config = dict(
    vocab_size=8192,
    init_out_by_depth=True,
    beta1=0.9,
    schedule='wsd',
    final_lr_fraction=0.0,
    seq_len=512,
    doc_mask=True,
    train_tokens=201600000,
    dataset='wikipedia_en',
)
MLP neurons of a small language model. Each row is named by its layer, matrix (down: output weights) and neuron, and shows model dimensions 64-159. Each number is 200 + 30 x the weight over its row's rms, rounded and kept within 0 to 999.
A block is one neuron, or neurons of one layer that tend to fire together. Before each block is what it responds to, as a language model described it from the Wikipedia text at the highest values.

Responds to: Quantity and statistic words that come just before a number, mostly in census and geography boilerplate (average density, total area, vacant, maximum), plus degree words like more and most.
L2.down206,200,250,179,192,242,240,197,168,192,196,218,165,182,150,235,199,219,175,229,230,216,243,195,161,247,237,234,192,193,223,198,186,171,255,215,207,172,186,167,249,173,208,213,225,211,174,237,233,139,269,192,189,232,196,211,153,168,160,140,152,269,173,221,193,186,213,157,226,232,190,218,229,197,222,190,172,124,163,232,194,220,189,195,208,189,204,189,186,181,105,269,255,185,205,247,197
L2.down251,173,152,148,212,186,189,160,205,188,180,243,204,169,188,270,219,181,203,168,208,211,220,221,155,158,203,243,205,183,189,148,229,171,236,178,217,250,142,198,202,242,204,170,254,127,223,207,220,232,169,204,197,167,245,246,164,144,210,223,219,195,136,160,194,211,207,179,153,265,215,211,172,194,209,254,171,234,186,165,215,250,200,211,219,193,222,175,167,191,210,185,204,227,153,232,213
L2.down470,180,177,174,183,227,224,219,160,162,194,157,203,213,205,237,205,202,162,202,213,183,132,207,189,244,216,214,194,184,175,168,204,186,172,198,164,178,186,203,197,210,201,187,204,162,200,190,166,197,206,195,202,205,172,213,229,222,172,209,144,203,180,254,164,229,211,225,192,215,181,213,216,178,207,176,230,163,206,225,254,167,197,168,198,194,210,188,237,230,166,96,228,188,180,234,213
L2.down618,181,224,120,137,234,178,207,156,169,160,208,222,180,172,200,163,118,127,234,212,185,206,246,217,195,233,211,185,230,263,217,196,224,239,220,169,226,174,169,254,195,214,215,234,171,184,203,160,180,211,163,217,215,207,168,135,157,153,221,189,173,226,160,189,183,206,169,156,207,183,209,225,179,199,263,230,175,199,257,210,193,242,247,190,165,191,182,142,216,242,219,189,152,204,183,189

Responds to: Pronouns and head nouns that refer back to an article's main subject, often as a clause's subject: it, the film, the team, the song, the festival.
L4.down1,202,203,203,249,235,250,182,189,179,213,188,202,240,181,229,161,191,195,149,176,160,250,214,180,216,194,154,190,160,220,221,211,235,205,228,209,171,217,213,183,216,182,196,212,233,267,185,236,186,207,222,235,199,205,252,231,172,205,205,190,271,182,169,149,212,210,241,223,206,231,180,172,207,197,131,176,157,230,127,212,176,206,189,167,216,203,225,277,215,204,246,134,181,187,195,243
L4.down184,179,220,161,253,310,296,214,198,158,230,172,182,258,182,184,237,142,219,208,229,208,249,175,196,191,200,198,237,198,206,193,177,206,213,233,171,170,195,204,177,206,196,238,222,245,166,175,187,247,176,187,168,226,203,237,215,211,198,175,194,180,208,173,199,127,204,182,239,232,223,202,118,183,164,186,218,205,150,184,229,233,223,164,205,195,254,200,206,175,192,202,192,211,200,211,198
L4.down188,196,216,191,224,208,236,244,188,205,156,188,194,206,205,185,234,235,186,198,203,193,214,217,212,236,186,185,216,142,206,162,178,160,218,164,228,264,223,234,225,192,160,208,173,172,250,182,236,162,257,193,212,108,239,264,176,201,203,196,186,184,172,209,99,198,158,178,184,197,198,203,204,213,159,188,198,261,188,168,194,222,255,207,230,247,205,216,155,204,197,173,174,183,238,225,152
L4.down266,216,188,195,181,245,178,168,199,217,208,199,180,189,166,242,190,193,198,187,221,231,197,259,199,177,167,202,172,166,194,140,259,144,229,172,195,183,259,141,195,150,146,190,183,223,200,204,184,264,194,242,172,167,235,231,161,191,238,210,183,154,214,182,166,202,225,166,226,212,166,179,205,194,194,190,199,169,227,210,147,220,212,194,202,249,184,175,181,176,219,233,164,251,188,283,195
L4.down367,138,261,252,226,158,308,153,164,203,218,180,196,172,136,191,170,174,231,178,194,164,242,190,216,189,220,192,212,230,207,211,192,195,180,147,155,206,179,214,206,227,176,180,232,220,185,165,222,199,202,288,213,215,185,194,192,245,193,178,230,232,190,204,190,198,166,194,210,224,215,163,198,169,190,246,206,191,202,216,249,215,202,275,179,158,220,200,162,158,196,232,218,192,200,186,202
L4.down500,209,219,219,199,179,222,139,228,216,192,201,250,219,190,201,196,203,161,214,128,224,159,193,220,225,208,227,215,222,161,173,153,179,194,218,261,192,235,195,242,208,210,235,125,238,189,250,137,201,243,203,214,200,197,161,242,205,227,243,204,122,188,219,209,221,191,240,220,166,180,216,255,184,230,214,201,172,188,187,158,200,268,192,252,187,189,172,233,196,228,185,178,232,218,214,195
L4.down531,211,153,197,204,215,204,209,179,193,251,206,214,184,206,166,193,174,188,227,211,227,179,161,158,221,202,157,196,216,155,197,199,134,252,294,223,268,207,169,228,214,229,174,141,189,173,182,216,199,139,184,241,168,187,153,239,210,162,161,264,134,159,211,210,241,180,200,173,186,225,151,189,204,188,200,219,200,209,232,214,190,181,161,198,207,208,247,236,200,176,194,186,184,212,179,195
L4.down588,192,202,139,217,252,193,191,173,169,239,177,182,185,209,167,186,246,204,152,207,201,178,181,211,215,177,221,210,169,191,192,243,248,230,193,178,171,160,218,203,147,219,257,189,241,173,194,253,192,175,239,190,218,199,194,152,188,188,187,201,205,174,238,160,221,211,167,198,199,175,202,187,149,220,220,197,191,226,231,185,206,198,209,174,168,209,209,257,225,213,176,133,173,182,191,212

Responds to: Separators, decimal points and dashes near the end of a row in numeric Wikipedia tables, e.g. "28.0 |", "5 |", "— |".
L4.down43,203,204,233,178,227,249,185,238,220,190,214,229,220,229,187,185,197,188,202,197,242,186,243,172,198,196,153,187,195,183,273,184,212,142,165,188,192,176,190,234,183,259,214,245,217,176,216,164,210,195,206,237,197,175,202,149,187,186,223,253,201,229,220,240,183,152,197,182,160,204,186,222,172,182,171,246,177,181,185,169,170,155,156,245,211,158,249,242,255,184,192,247,219,176,188,202
L4.down258,164,215,192,203,178,139,243,266,184,202,217,220,219,175,180,201,158,223,194,201,159,199,214,143,160,236,182,208,204,247,133,174,229,227,174,219,318,204,182,197,157,213,226,213,232,199,242,225,172,218,245,192,214,205,233,201,234,246,175,193,233,179,249,168,188,160,213,193,208,196,194,194,216,234,200,185,177,192,177,225,218,205,238,119,188,195,243,131,186,180,278,161,165,212,190,202
L4.down308,208,181,211,215,265,283,229,198,208,205,124,250,262,176,205,192,173,224,194,145,156,254,211,168,199,167,177,181,216,221,243,226,234,186,225,161,200,158,158,210,156,232,181,234,272,164,265,137,187,228,233,181,170,224,185,177,196,184,227,194,195,167,191,198,225,208,231,171,221,220,213,192,199,187,196,225,212,167,174,196,199,179,178,175,208,200,281,189,219,259,223,221,203,183,147,173
L4.down337,145,215,155,221,184,237,218,180,237,147,202,199,162,257,177,225,224,159,223,252,175,170,241,173,212,181,231,203,163,174,253,152,248,204,200,188,164,212,245,173,220,190,248,206,195,249,182,218,215,218,201,195,197,231,210,215,181,209,146,181,171,188,174,197,234,199,251,223,197,268,201,166,163,192,171,128,233,245,179,186,151,203,207,218,184,176,233,205,198,238,211,224,205,181,189,241
L4.down386,176,175,194,156,178,153,220,278,180,197,192,207,179,172,145,257,149,235,185,206,205,195,211,150,187,217,132,204,214,194,182,212,215,205,199,254,285,232,197,171,193,159,206,187,262,182,190,195,205,199,231,207,191,193,221,194,191,180,260,210,233,164,231,217,244,150,142,182,223,198,200,201,210,209,231,164,222,192,210,214,134,186,222,141,237,196,228,181,184,197,235,211,164,239,183,204
L4.down423,203,240,206,217,170,252,200,268,200,174,160,190,200,190,125,218,233,186,243,214,246,185,166,169,164,188,167,211,228,217,189,156,187,191,213,209,219,229,186,195,207,175,216,179,218,205,194,237,177,197,106,190,162,199,232,120,195,218,161,193,158,194,165,173,225,216,220,201,192,231,177,176,241,202,157,180,246,214,158,197,177,174,179,198,241,197,223,163,234,222,183,213,194,231,179,180
L4.down427,229,177,164,124,264,240,183,225,209,237,181,206,215,206,191,190,183,183,190,175,223,164,234,173,224,151,194,178,173,165,202,185,213,198,180,266,235,189,146,191,162,217,211,210,194,192,229,188,181,205,205,219,184,194,236,195,130,168,213,194,232,216,201,231,246,185,232,230,251,203,232,233,186,200,243,203,197,209,145,211,217,228,187,209,168,202,214,193,205,184,190,184,208,154,209,200
L4.down473,202,228,232,242,186,195,215,154,174,246,204,200,177,251,169,172,189,196,228,172,166,215,177,225,158,229,185,199,177,187,230,202,206,184,200,138,187,190,166,199,246,169,219,215,281,157,207,220,182,206,195,239,151,242,183,233,201,194,204,188,170,238,196,180,256,175,211,178,216,172,190,185,212,198,163,141,158,191,180,220,251,171,164,206,217,176,226,183,205,217,205,216,178,223,152,235

Responds to: Pronoun-like words pointing back to a noun or event just mentioned: relative that or which after a noun or comma, sentence-initial It, demonstrative that, as in canal that, in that match, It was.
L2.down598,170,269,183,174,232,218,190,223,227,171,202,206,217,275,211,189,258,220,225,203,195,186,187,203,177,207,202,166,172,153,207,204,249,154,208,202,156,236,194,189,204,216,225,187,202,181,118,193,204,189,176,164,266,203,189,202,205,216,196,185,157,189,186,238,199,236,216,163,124,163,187,177,150,201,197,177,209,174,213,210,148,182,251,177,207,167,196,198,221,188,231,170,202,177,206,198
L2.down599,198,197,206,213,196,238,174,189,207,188,197,238,158,176,143,244,247,183,217,234,195,207,233,213,170,218,186,211,173,247,171,225,221,170,168,179,222,216,200,201,259,214,184,162,172,211,202,153,249,151,217,167,100,212,198,208,190,260,192,187,215,204,235,191,212,165,195,231,171,238,223,233,227,206,248,155,192,208,185,243,163,231,165,179,220,218,155,254,205,149,237,210,110,114,158,170
L2.down603,214,216,195,184,212,218,256,199,220,178,275,230,190,239,230,219,257,157,224,206,230,198,212,144,210,196,192,198,228,238,207,254,187,168,207,156,193,228,190,212,192,221,210,229,171,192,147,189,183,216,180,216,186,251,202,177,262,151,225,188,182,206,187,183,225,205,167,207,238,175,188,211,200,187,226,132,181,181,144,220,132,179,223,203,189,192,153,159,213,186,237,197,165,231,165,238
L2.down616,195,198,222,144,184,272,213,276,202,210,200,239,191,226,222,209,275,215,244,181,221,214,218,203,190,262,195,196,240,164,228,173,202,157,192,139,222,226,264,225,222,239,159,141,167,234,177,192,203,104,181,172,206,195,183,176,202,209,216,196,166,243,183,227,227,221,165,179,197,197,201,190,197,188,292,154,223,202,138,180,157,184,257,189,202,227,150,200,202,219,199,189,184,182,233,198

Responds to: Tokens at the start of a statistics or results table in Wikipedia, mostly the first pipe of a header row, or caption words just before one, such as "goals by", "Total votes", "Season".
L4.down131,199,207,234,185,184,244,212,169,237,184,159,226,216,168,231,167,170,245,201,204,185,175,191,212,187,195,175,182,216,175,211,186,192,253,196,186,183,216,267,189,186,203,257,197,194,217,172,232,194,193,179,245,237,179,215,212,137,192,222,167,204,219,181,198,224,182,206,212,231,265,156,149,212,206,215,183,156,173,184,225,192,218,201,211,214,180,229,160,212,218,159,183,228,205,201,175
L4.down144,217,231,233,210,206,209,202,164,213,185,157,273,207,130,199,188,239,202,229,178,199,191,198,245,189,242,208,206,202,207,268,145,214,251,211,222,189,216,179,194,224,193,220,203,175,206,255,206,213,189,187,209,269,204,196,121,230,173,127,192,194,185,215,187,180,208,217,182,222,236,200,163,166,199,209,175,194,196,200,184,213,183,200,219,196,164,209,221,242,156,219,217,218,179,196,152
L4.down426,176,227,241,210,189,257,205,200,222,169,200,235,193,189,214,184,206,141,257,223,242,201,165,178,159,222,167,168,213,197,226,172,186,170,236,241,124,222,213,183,220,215,176,222,209,180,182,214,188,228,159,194,211,203,208,181,194,223,159,151,230,200,214,211,225,204,239,186,180,199,178,253,182,127,190,156,152,192,182,201,237,213,219,265,178,179,194,225,201,252,225,237,159,209,191,204
L4.down441,181,180,266,256,215,227,162,201,217,194,260,185,208,217,169,151,157,207,247,213,229,202,177,193,201,207,206,220,178,182,163,215,208,207,173,231,178,185,187,195,216,206,243,198,211,207,184,152,188,206,209,220,179,219,164,231,229,197,198,203,200,201,233,204,205,205,156,203,179,186,253,203,206,227,153,204,165,239,170,166,222,228,195,231,181,189,208,224,198,221,172,208,158,201,193,164
L4.down525,198,214,275,198,167,206,168,263,198,173,133,232,167,181,222,189,209,205,254,164,225,201,191,229,167,200,154,179,192,200,249,190,188,190,151,240,146,255,195,195,199,254,190,243,158,189,233,221,181,190,182,220,243,207,170,181,172,222,208,205,268,230,205,264,212,223,223,202,221,187,230,210,186,140,192,188,267,234,184,184,181,195,174,227,199,188,219,233,197,215,191,181,225,179,159,243
L4.down563,232,162,180,188,202,174,208,179,174,203,206,192,218,236,196,204,180,201,198,176,230,201,183,230,205,205,197,193,220,157,211,192,208,180,151,184,150,205,190,199,194,252,193,278,268,227,182,196,212,214,226,197,217,210,178,232,204,215,212,196,176,180,258,266,193,174,175,166,214,162,242,177,244,183,164,180,165,203,202,165,181,225,186,189,173,204,227,238,234,148,147,270,214,164,239,185
L4.down617,151,200,216,277,207,179,196,238,195,153,157,193,209,210,196,203,251,215,206,173,178,232,204,220,148,209,205,184,150,239,188,198,195,181,176,229,184,191,152,178,194,163,204,208,196,228,184,218,176,236,220,199,183,213,232,203,142,249,206,155,266,242,218,195,228,228,215,187,246,202,251,214,200,152,152,183,208,192,221,227,199,181,176,194,170,195,133,238,188,247,193,214,177,177,213,233
L4.down638,243,231,197,214,196,169,153,105,213,237,238,201,201,189,212,177,204,192,177,224,189,180,231,189,194,203,204,207,179,183,206,206,253,195,184,209,223,192,198,217,201,172,161,254,241,284,196,139,210,149,218,234,170,153,218,217,211,182,188,240,207,190,229,228,206,187,221,210,176,184,234,219,213,222,238,228,154,227,165,161,225,194,197,243,255,207,181,202,170,174,182,182,202,172,274,218

Responds to: Pipe characters that open a flattened Wikipedia table's header row, usually right after a section heading or line break, e.g. | Year | Team, | Party | Candidate, | Rank | Lane.
L2.down279,171,226,226,229,292,213,175,175,208,146,201,215,145,220,185,216,131,204,196,126,143,163,199,231,229,218,220,169,195,217,230,180,205,186,217,158,235,173,218,168,194,219,147,152,179,208,165,212,180,214,154,200,161,257,206,197,165,177,180,237,218,174,214,179,267,203,248,173,218,259,254,195,183,215,244,134,141,185,222,218,247,201,215,209,183,190,222,207,184,208,197,191,226,167,188,238
L2.down323,193,171,231,217,281,170,195,183,201,152,232,198,143,246,181,221,117,203,190,205,135,218,205,184,197,234,238,196,231,229,176,183,194,182,200,189,234,170,236,164,236,233,196,75,168,220,150,246,172,265,213,199,172,237,179,255,153,158,194,211,208,182,212,215,240,166,227,188,220,238,221,194,174,239,205,133,197,186,200,218,247,148,190,188,219,221,204,205,180,209,179,174,176,166,229,207
L2.down363,197,241,236,201,245,211,160,188,250,148,194,162,173,206,163,173,222,174,144,180,131,209,178,180,221,193,251,188,171,208,226,179,219,166,148,158,199,208,238,190,185,193,182,233,173,162,157,172,209,264,198,172,126,271,233,207,213,165,226,157,205,182,210,225,211,167,250,231,246,220,185,201,192,206,187,144,171,158,193,235,228,194,155,186,196,188,176,206,222,254,209,217,217,179,198,214
L2.down556,227,225,210,214,233,186,187,151,204,207,200,206,145,211,243,245,189,221,160,173,161,202,191,210,184,223,275,186,152,205,202,176,164,251,186,215,210,172,217,160,181,211,179,212,212,181,171,156,130,287,215,216,211,241,259,198,149,216,183,198,190,174,214,160,227,187,236,171,224,266,253,196,193,255,191,148,162,195,173,200,247,177,198,213,188,200,241,188,175,277,205,172,219,206,204,205

Responds to: Early words in or right after Wikipedia section headings or table captions, mostly in sports and career bios, such as played, career, games, season.
L3.down196,154,236,201,229,204,242,143,165,197,210,147,181,194,253,154,173,220,193,225,213,210,179,215,187,165,167,239,207,209,165,192,228,230,135,218,191,186,261,185,202,203,176,245,247,195,155,182,166,155,193,190,185,153,161,198,170,256,191,162,185,215,225,204,193,263,214,185,219,205,224,165,219,188,207,264,183,165,190,213,250,200,207,223,267,218,204,125,253,196,227,178,210,184,224,254,203
L3.down314,198,204,182,221,222,265,203,198,195,234,202,252,198,230,177,204,186,252,173,155,215,190,179,213,119,196,168,183,212,213,270,207,246,208,213,191,205,279,213,214,122,166,196,194,226,212,216,244,177,180,217,204,226,186,198,145,242,240,182,222,195,227,115,210,230,133,194,235,260,189,235,186,194,198,202,231,252,183,163,197,257,210,202,213,203,178,176,185,219,207,271,180,207,215,172,208

Responds to: Nouns naming a creative work, mostly after "the" when the work is the article's topic, such as film, album, episode, book, song.
L3.down162,184,202,195,188,155,212,256,208,202,153,233,195,223,181,175,239,226,160,190,170,222,222,162,210,149,186,185,215,173,192,176,152,158,187,247,234,208,250,188,189,251,212,218,240,176,177,189,183,200,157,197,162,221,180,176,163,159,181,156,218,197,206,210,212,233,117,216,229,155,196,165,220,170,193,208,282,160,217,204,174,281,246,170,253,165,196,194,260,225,183,185,216,230,157,173,203
L3.down473,181,246,201,220,223,224,196,219,196,240,185,218,168,205,247,172,205,176,237,153,200,198,214,190,172,195,169,204,167,246,238,198,174,169,210,175,151,198,192,212,258,201,175,207,168,165,160,208,215,127,268,197,225,211,143,148,172,205,204,187,250,237,195,257,230,125,201,186,187,203,245,207,147,216,230,226,139,163,221,266,227,210,262,216,218,180,206,193,214,253,211,192,245,197,225,199

Responds to: The closing pipe at the end of a table row in markdown-style tables (sports stats, lists), just before the line break, plus the final = closing a ==section heading==.
L3.down45,189,198,200,239,198,167,180,261,209,243,234,170,183,184,177,196,203,192,239,195,162,196,185,175,194,191,190,174,172,176,186,206,194,228,166,240,166,218,214,220,123,223,202,178,186,151,245,193,158,249,249,165,200,244,221,243,108,188,181,219,263,237,259,210,240,185,217,182,215,176,231,212,175,213,170,217,261,213,192,203,190,184,215,139,197,214,207,190,232,191,217,212,228,203,156,201
L3.down78,162,191,236,215,272,169,186,227,194,217,181,167,173,233,152,196,133,170,198,196,188,198,222,185,190,209,174,165,161,188,175,212,168,211,184,221,208,173,223,219,121,209,169,108,208,176,187,209,190,246,198,151,175,213,191,275,173,211,196,216,241,198,225,195,258,211,197,168,231,194,224,196,185,180,167,191,219,235,182,196,205,214,251,148,214,219,239,183,179,237,175,228,206,185,148,193

Responds to: Last digit of decimal numbers in coordinates, statistics tables and percentages (94.538|1, 9.|2, .77|1), plus weaker scattered word pieces and prepositions.
L3.down113,187,147,183,213,214,229,243,214,177,194,209,199,197,223,195,255,164,219,262,181,186,213,179,148,195,218,193,183,194,251,224,191,199,208,208,105,224,189,223,228,165,208,239,209,193,214,151,226,222,155,178,202,170,191,198,210,185,245,153,218,189,171,194,140,209,185,217,148,210,197,215,197,173,185,165,264,177,176,236,239,206,195,189,189,205,209,221,196,180,222,226,234,159,212,206,253
L3.down602,180,206,209,177,110,176,220,201,237,161,154,238,312,159,226,170,162,203,197,229,229,160,177,197,231,169,197,211,228,149,207,203,151,213,146,225,199,191,218,213,210,221,232,210,136,191,195,199,203,142,191,207,178,199,160,191,245,249,189,196,209,188,126,188,118,247,235,195,253,262,181,260,196,213,221,221,188,182,244,166,212,152,183,205,135,191,222,236,219,166,217,205,251,233,200,220

Responds to: Mostly the later digits of quantities (after a decimal point or leading digits, as in 12.9'4' km2, 70'0' people, 3.'1' million), also verbs after to, not or could (stand trial, can cause).
L4.down130,158,181,231,254,194,238,275,186,173,158,218,160,186,234,204,227,167,266,236,183,215,234,166,189,214,203,195,211,238,185,206,231,185,180,184,199,245,196,225,241,202,176,177,222,210,219,186,140,203,198,220,189,207,152,194,233,185,234,201,228,232,177,181,215,235,202,203,238,225,219,243,199,269,195,225,170,154,177,242,199,209,232,233,200,138,229,233,146,201,219,205,204,142,226,174,215
L4.down134,150,213,205,294,193,214,224,172,200,143,208,220,220,186,190,195,211,203,243,195,140,137,193,163,190,191,168,194,156,210,192,211,182,209,215,169,184,204,205,176,231,220,165,203,203,213,158,252,152,200,227,205,180,227,235,213,179,151,124,186,212,198,215,198,209,257,214,224,214,228,224,154,201,211,278,190,214,175,254,218,163,183,173,171,170,175,236,218,179,162,251,176,163,206,196,202
L4.down154,161,171,231,263,200,231,285,241,190,177,227,247,170,200,170,187,200,229,117,225,183,169,230,235,208,182,186,198,200,189,170,207,219,199,200,153,236,205,191,169,274,151,145,221,230,240,206,243,226,191,203,234,184,205,173,160,200,182,204,180,167,132,195,178,222,107,196,240,227,256,189,206,148,207,250,157,160,241,202,254,177,223,238,151,196,201,238,155,210,199,194,214,196,261,192,172
L4.down212,179,229,209,256,195,189,236,184,194,200,210,167,172,175,173,209,185,206,202,189,195,199,159,175,124,159,174,193,228,198,220,193,216,192,197,194,161,206,214,251,218,235,216,214,232,191,161,234,180,164,171,235,171,214,202,240,161,177,235,212,246,219,198,185,233,190,186,144,179,233,134,157,198,165,209,241,227,242,235,156,185,216,213,205,164,211,176,146,194,191,197,165,205,186,194,193
L4.down260,202,240,183,214,181,222,171,233,219,225,171,246,202,194,167,188,222,204,127,192,234,278,223,239,210,176,134,219,214,154,150,240,199,186,188,143,196,239,213,189,254,190,172,205,192,231,156,174,202,243,227,174,230,150,205,158,195,214,184,223,230,149,223,227,221,165,228,232,140,150,225,209,189,183,256,244,257,227,268,198,210,239,249,186,174,181,221,220,199,173,227,192,270,201,228,216
L4.down350,242,188,234,183,190,170,233,177,210,219,183,212,202,147,237,243,199,293,185,177,207,224,189,206,186,175,132,203,225,150,237,250,176,236,234,175,204,194,235,208,203,179,213,205,210,197,218,170,207,198,136,246,228,243,263,252,194,214,248,196,192,162,189,204,225,181,187,212,214,155,210,167,137,218,210,152,210,220,224,150,106,222,207,197,232,219,224,244,203,234,212,203,205,182,223,263
L4.down474,167,192,191,213,197,221,279,165,190,188,158,214,206,241,205,166,159,194,192,210,171,206,171,165,126,208,183,210,179,244,188,211,232,165,244,152,241,200,158,205,221,226,220,233,249,200,207,181,183,177,180,218,158,207,188,220,187,214,180,220,164,178,161,214,172,187,217,185,194,199,165,218,231,208,146,197,228,232,185,195,196,236,204,217,190,179,188,238,191,242,127,211,243,249,178,223
L4.down599,209,207,180,212,121,193,237,217,170,191,225,180,198,194,207,243,174,129,205,184,180,174,203,222,223,228,163,202,157,205,214,151,170,233,210,210,174,230,215,163,208,207,209,196,202,171,181,149,180,199,193,219,216,212,181,198,153,187,172,145,176,216,222,210,252,208,187,190,196,144,236,182,198,181,228,136,208,190,215,226,135,177,180,184,211,216,196,266,221,228,217,231,172,195,210,217